config.toml
norm_place = "pre"
tie_embeddings = false
init_std_down = 0.0
train_tokens = 1200000000
MLP neurons of a small language model. Each row is named by its layer, matrix (up: input weights) and neuron, and shows model dimensions 304-399. Each number is 50 + 10 x the weight over its row's rms, rounded and kept within 0 to 99.
Before each neuron's rows, "fires on" lists the tokens most often at its 100 highest values on Wikipedia text that the model never trained on; "fires in" lists the words (lower case) most often at its 100 highest values on Wikipedia text that the model never trained on.

fires on: " has", " before", " have", " until", " having", " had"
fires in: "has", "before", "until", "have", "having", "had"
L3.up920:61 59 34 65 38 33 48 35 61 58 63 41 56 29 55 62 39 28 45 58 52 54 59 62 49 50 57 63 63 79 60 42 63 43 57 38 51 62 43 49 60 68 52 42 48 59 60 46 71 45 42 50 31 46 55 34 67 47 36 49 41 43 49 56 66 40 48 33 38 53 42 39 61 45 42 58 48 50 62 28 42 56 29 54 52 35 45 28 55 52 49 54 61 43 49 61

fires on: " do", " does", " served", " did", " begins", " may"
fires in: "do", "does", "served", "begins", "did", "may"
L3.up1978:57 49 61 47 58 44 55 51 43 41 66 57 48 64 68 60 47 50 45 51 51 41 60 61 55 44 52 47 39 49 47 60 58 57 53 57 42 46 53 31 48 45 55 51 37 45 65 47 47 42 49 34 45 51 31 39 48 48 62 32 46 41 64 31 62 45 62 37 54 40 46 52 45 59 63 36 46 48 50 43 43 32 52 57 59 65 55 40 54 37 64 53 34 50 46 39

fires on: " history", " Museum", " History", "ological", " Medicine", " Architect"
fires in: "history", "museum", "historical", "archaeological", "medicine", "historically"
L3.up2463:62 51 58 72 45 37 57 46 52 31 44 48 43 47 36 57 54 52 29 46 60 47 43 55 60 57 48 38 51 48 44 48 39 43 59 54 45 46 37 73 62 43 51 70 42 54 34 46 51 56 64 48 64 48 52 56 60 58 46 63 30 42 45 54 67 52 50 43 73 46 54 62 41 38 62 54 38 38 52 42 56 39 52 45 54 52 55 53 56 61 47 46 63 42 46 50

fires on: " due", " following", " During", "During", " prior", " result"
fires in: "due", "during", "following", "despite", "prior", "result"
L3.up3092:51 48 33 48 60 48 39 25 42 46 40 60 63 40 38 52 53 71 46 48 60 41 48 58 51 65 57 50 45 53 44 44 42 63 66 46 37 51 61 50 51 37 51 54 58 54 70 41 45 49 55 52 51 49 58 33 66 57 45 49 51 44 47 45 59 60 34 61 54 48 55 52 60 59 61 65 57 75 50 72 33 53 34 43 73 48 46 45 44 58 66 51 51 56 41 61

fires on: " million", "0,000", ",000", "illion", " thous", " hundred"
fires in: "000", "million", "thousand", "500"
L3.up1086:44 35 35 54 42 57 63 35 47 48 58 40 51 54 46 38 43 58 34 44 61 45 57 68 37 48 46 48 48 48 54 40 54 60 69 55 50 51 57 44 42 55 65 56 69 48 47 38 69 39 35 52 55 50 63 74 71 56 56 47 47 52 65 44 55 53 67 60 44 74 34 55 52 64 48 57 68 62 47 46 49 45 49 62 55 50 50 49 52 60 67 34 40 50 62 60

fires on: " 3", " The", " 4", " 2", " second"
fires in: "the", "3", "4", "2", "second", "3rd"
L3.up3679:58 47 67 40 59 35 48 67 24 42 40 48 63 52 60 50 60 58 46 50 49 47 46 56 48 55 48 40 58 56 41 36 44 33 72 49 49 34 76 51 49 59 48 53 44 54 41 43 52 49 37 35 41 48 45 42 29 45 34 69 40 46 51 55 48 57 55 47 40 41 50 41 31 46 48 32 36 71 54 55 46 48 43 54 49 59 33 64 69 45 68 51 53 57 46 64

fires on: " he", " He", " Re", "He", " re", " co"
fires in: "he", "hectares", "rehabilitation"
L3.up334:52 51 23 54 70 54 58 62 45 48 48 67 47 52 58 50 34 48 66 60 42 45 61 60 41 50 37 54 60 48 60 52 76 57 55 61 46 62 48 58 58 67 37 51 35 47 50 49 53 53 56 45 54 48 56 71 54 34 44 55 55 48 46 54 77 62 64 32 38 58 55 42 54 42 57 56 47 52 54 48 47 52 34 47 45 47 47 55 44 46 59 43 43 30 55 68

fires on: " as", " As", " even", "As", " However,"
fires in: "as", "however", "even"
L3.up1189:57 57 42 62 73 51 41 61 57 61 59 26 56 51 47 53 52 55 66 40 56 53 59 60 50 52 40 62 49 55 52 61 66 62 55 69 39 49 61 52 56 50 52 38 55 22 53 53 48 51 42 50 38 53 56 51 65 60 38 69 37 45 36 49 45 60 62 60 37 57 51 55 37 61 36 40 60 52 67 57 53 47 40 40 55 35 67 53 55 37 67 49 55 59 40 49

fires on: " Small", " low", " fair", " high", " good"
fires in: "small", "low", "high", "good"
L3.up565:42 63 73 51 72 38 26 53 40 50 50 56 50 47 46 41 41 58 36 55 64 61 48 64 60 52 60 30 59 34 52 35 63 65 61 53 57 50 30 59 36 49 56 48 48 45 40 38 63 54 54 36 53 50 43 46 58 72 39 49 48 46 61 56 41 48 37 42 65 57 43 58 44 54 53 49 45 57 33 43 44 57 44 43 65 43 56 59 53 62 53 51 33 68 45 50

fires on: " as", " is", " As", " are", " can"
fires in: "as", "is", "are", "can"
L3.up2536:50 47 38 67 63 41 44 38 53 49 39 29 61 41 49 66 51 50 44 45 43 54 60 68 48 48 54 44 44 39 34 62 62 40 74 44 29 58 35 39 50 54 43 56 41 40 78 51 52 47 53 43 34 51 49 53 61 53 61 43 63 51 54 35 54 48 80 51 41 48 63 51 58 41 63 59 54 73 52 42 54 40 29 39 54 38 53 55 44 39 56 48 40 39 52 51

fires on: " the", " to", "y", "yl", " The", "ity"
fires in: "the", "to", "ketenyl", "through"
L3.up3359:67 48 32 35 48 52 44 49 47 57 51 46 54 52 58 59 42 51 53 46 34 52 54 54 52 45 59 39 52 51 44 38 76 48 52 41 30 45 76 41 57 46 54 59 54 48 50 50 57 48 45 33 48 68 44 51 59 48 44 53 65 42 34 57 70 51 59 45 61 60 49 28 36 64 66 61 48 52 36 38 56 46 32 55 42 48 59 48 56 39 60 63 48 41 69 61

fires on: " 7", " 10", " 8", " ground", " 75", " Mar"
fires in: "10", "7", "75", "8", "ground"
L3.up1227:49 58 39 38 46 62 40 37 41 64 53 36 39 37 49 37 54 41 60 46 55 49 54 61 55 43 33 43 57 57 57 42 54 46 71 71 63 59 38 48 50 39 49 55 61 69 62 61 64 43 46 51 39 54 38 51 59 59 55 30 63 44 55 35 56 47 53 48 42 55 49 54 21 50 44 65 46 66 45 40 56 54 39 25 45 39 60 63 71 52 48 38 51 51 55 62

fires on: " This", " these", " These", " They", "This"
fires in: "these", "this", "they", "two", "all"
L3.up1960:50 60 59 66 40 53 52 40 62 55 33 39 55 55 50 57 60 40 34 40 36 34 61 59 41 48 38 40 52 66 45 47 42 49 55 51 37 58 70 47 55 46 60 58 40 53 59 46 48 53 31 45 51 42 54 58 40 63 50 50 57 38 39 46 47 54 42 43 54 60 44 45 35 45 49 52 47 61 42 44 42 50 20 47 41 46 65 58 53 50 63 55 47 50 54 67

fires on: " light", "X", " million", " all", ",000", " number"
fires in: "000", "million", "light", "all", "lx", "number"
L3.up273:42 38 63 54 60 55 47 46 60 56 50 44 54 35 41 27 59 42 47 48 47 37 64 59 45 56 63 42 52 55 48 38 40 49 65 50 49 53 53 45 45 38 68 52 64 55 21 57 71 63 53 45 39 56 62 48 62 59 58 48 49 62 72 45 52 51 65 54 66 68 51 37 32 58 50 58 52 51 43 53 39 46 44 47 60 52 57 63 31 55 62 33 47 42 49 65

fires on: " has", " specific", " particular", "view", " have"
fires in: "has", "particular", "specific", "have", "population", "was"
L3.up1250:42 54 57 59 56 36 34 68 50 55 40 70 54 41 62 53 36 43 50 74 54 31 47 43 41 59 34 54 51 41 64 39 52 60 44 44 47 38 58 56 55 57 52 40 43 57 37 48 47 55 79 37 51 56 66 56 63 50 66 44 51 55 65 50 67 52 47 38 50 58 44 43 63 43 52 43 66 48 52 46 34 43 52 56 46 51 63 50 36 35 51 37 40 45 54 53

fires on: " the", "The", " Ph", " The", " Kh", " Zh"
fires in: "the"
L3.up2787:54 57 43 58 28 63 49 72 47 25 40 54 52 58 50 60 45 42 49 50 58 52 61 64 47 37 39 55 37 41 39 46 58 48 60 36 41 55 61 37 51 49 65 43 45 71 50 62 49 40 44 52 46 55 58 45 63 54 53 51 44 44 39 54 57 74 43 36 42 52 55 72 37 41 55 70 40 39 43 43 42 47 35 50 37 46 54 62 65 40 70 44 58 52 64 47

fires on: " during", " During", "During", " In", " named", " into"
fires in: "during", "in", "named", "into", "following"
L3.up2768:53 39 61 43 47 54 36 35 62 34 68 50 43 55 53 58 51 60 46 64 39 54 56 39 47 58 46 47 66 48 56 46 55 54 69 51 41 60 61 48 44 49 54 42 54 52 64 54 65 29 59 57 48 50 52 42 42 55 34 70 49 42 69 55 36 59 45 67 40 52 52 27 48 46 38 55 55 50 52 47 43 59 57 41 56 50 50 40 44 51 58 58 66 47 28 46

fires on: " would", " may", " could", " should", " or", " must"
fires in: "would", "could", "may", "or", "should", "must"
L3.up1098:59 63 66 41 48 41 39 60 46 52 42 27 72 54 61 48 43 49 44 61 47 63 47 44 25 43 45 55 58 60 28 47 51 46 83 46 49 52 57 49 51 59 50 42 42 44 50 54 56 54 54 55 46 46 53 57 43 37 48 39 61 38 69 53 48 47 65 49 53 46 59 49 48 51 59 43 57 71 60 39 58 60 40 52 50 47 55 35 66 50 44 44 47 60 50 30

fires on: " She", " He", "He", " US", " she", " Her"
fires in: "she", "he", "us", "sheikh", "state"
L3.up157:68 61 36 48 39 34 69 60 46 51 37 59 49 52 61 31 54 45 43 58 71 39 82 62 62 49 52 62 30 46 38 56 75 46 54 44 58 60 43 50 55 63 51 31 48 50 38 59 53 58 36 46 55 41 31 50 47 35 56 54 49 47 37 37 61 67 49 36 36 46 55 41 65 46 56 55 62 76 51 51 58 35 49 45 55 50 54 45 75 49 50 40 38 45 71 57

fires on: " Will", " We", " do", " may", " can", " will"
fires in: "will", "may", "can", "black", "do", "willie"
L3.up209:57 55 38 57 54 57 55 38 61 55 38 49 52 30 61 60 64 49 44 45 63 43 68 58 39 52 46 57 17 73 47 53 59 36 41 50 21 47 59 48 36 43 55 62 40 42 55 63 53 55 51 50 36 54 68 55 58 43 63 47 59 42 63 48 43 51 63 41 56 49 45 34 36 49 62 53 68 38 40 49 64 37 43 34 58 73 42 42 50 38 48 53 34 55 77 47

fires on: " The"
fires in: "the"
L3.up1476:67 56 61 58 73 43 57 40 56 49 45 42 51 66 62 48 27 58 41 73 44 58 50 56 27 41 42 64 42 55 41 61 74 46 32 54 35 44 42 58 56 45 67 37 45 57 57 46 55 60 51 46 66 46 58 51 41 43 36 46 57 46 47 29 58 57 60 44 37 61 71 42 45 49 46 61 41 69 56 56 37 39 42 56 45 54 52 38 66 64 64 36 51 43 49 58

fires on: "The", " The"
fires in: "the"
L3.up1922:62 61 70 58 45 38 49 49 39 62 29 49 59 50 53 58 49 47 54 69 65 47 69 66 44 56 57 47 44 39 55 38 54 46 61 51 44 53 69 63 56 59 62 45 50 54 35 52 55 43 44 49 49 74 35 67 37 36 25 47 57 48 64 39 63 62 62 54 60 56 44 46 62 47 59 39 32 50 37 46 59 55 25 48 51 49 50 40 54 66 56 39 56 44 43 61

fires on: " The", " own", " created", "ography", "The", "In"
fires in: "the", "created", "own"
L3.up3040:59 53 53 57 43 66 66 61 35 56 43 56 61 50 56 68 35 44 52 64 57 61 52 51 41 33 41 61 50 41 50 55 52 47 41 62 44 38 44 43 53 36 63 29 57 45 35 58 53 47 53 45 56 46 58 47 49 54 56 46 71 47 48 40 58 61 46 51 40 54 56 40 39 59 42 57 50 47 43 50 28 30 38 54 52 49 35 43 36 60 58 50 64 53 50 41

fires on: " has", " have", " who", " Roman", " Sil"
fires in: "has", "have", "who", "roman", "s"
L3.up119:58 48 60 57 37 52 65 43 45 58 38 56 59 50 57 49 32 47 60 62 54 49 48 41 30 43 44 50 54 45 72 46 64 40 52 46 35 38 63 49 53 53 57 41 55 57 71 37 76 35 43 56 36 52 72 27 64 50 54 53 72 41 46 34 46 67 44 54 47 57 49 37 66 54 47 60 42 50 58 46 41 49 58 69 53 56 43 48 48 56 37 41 44 40 40 54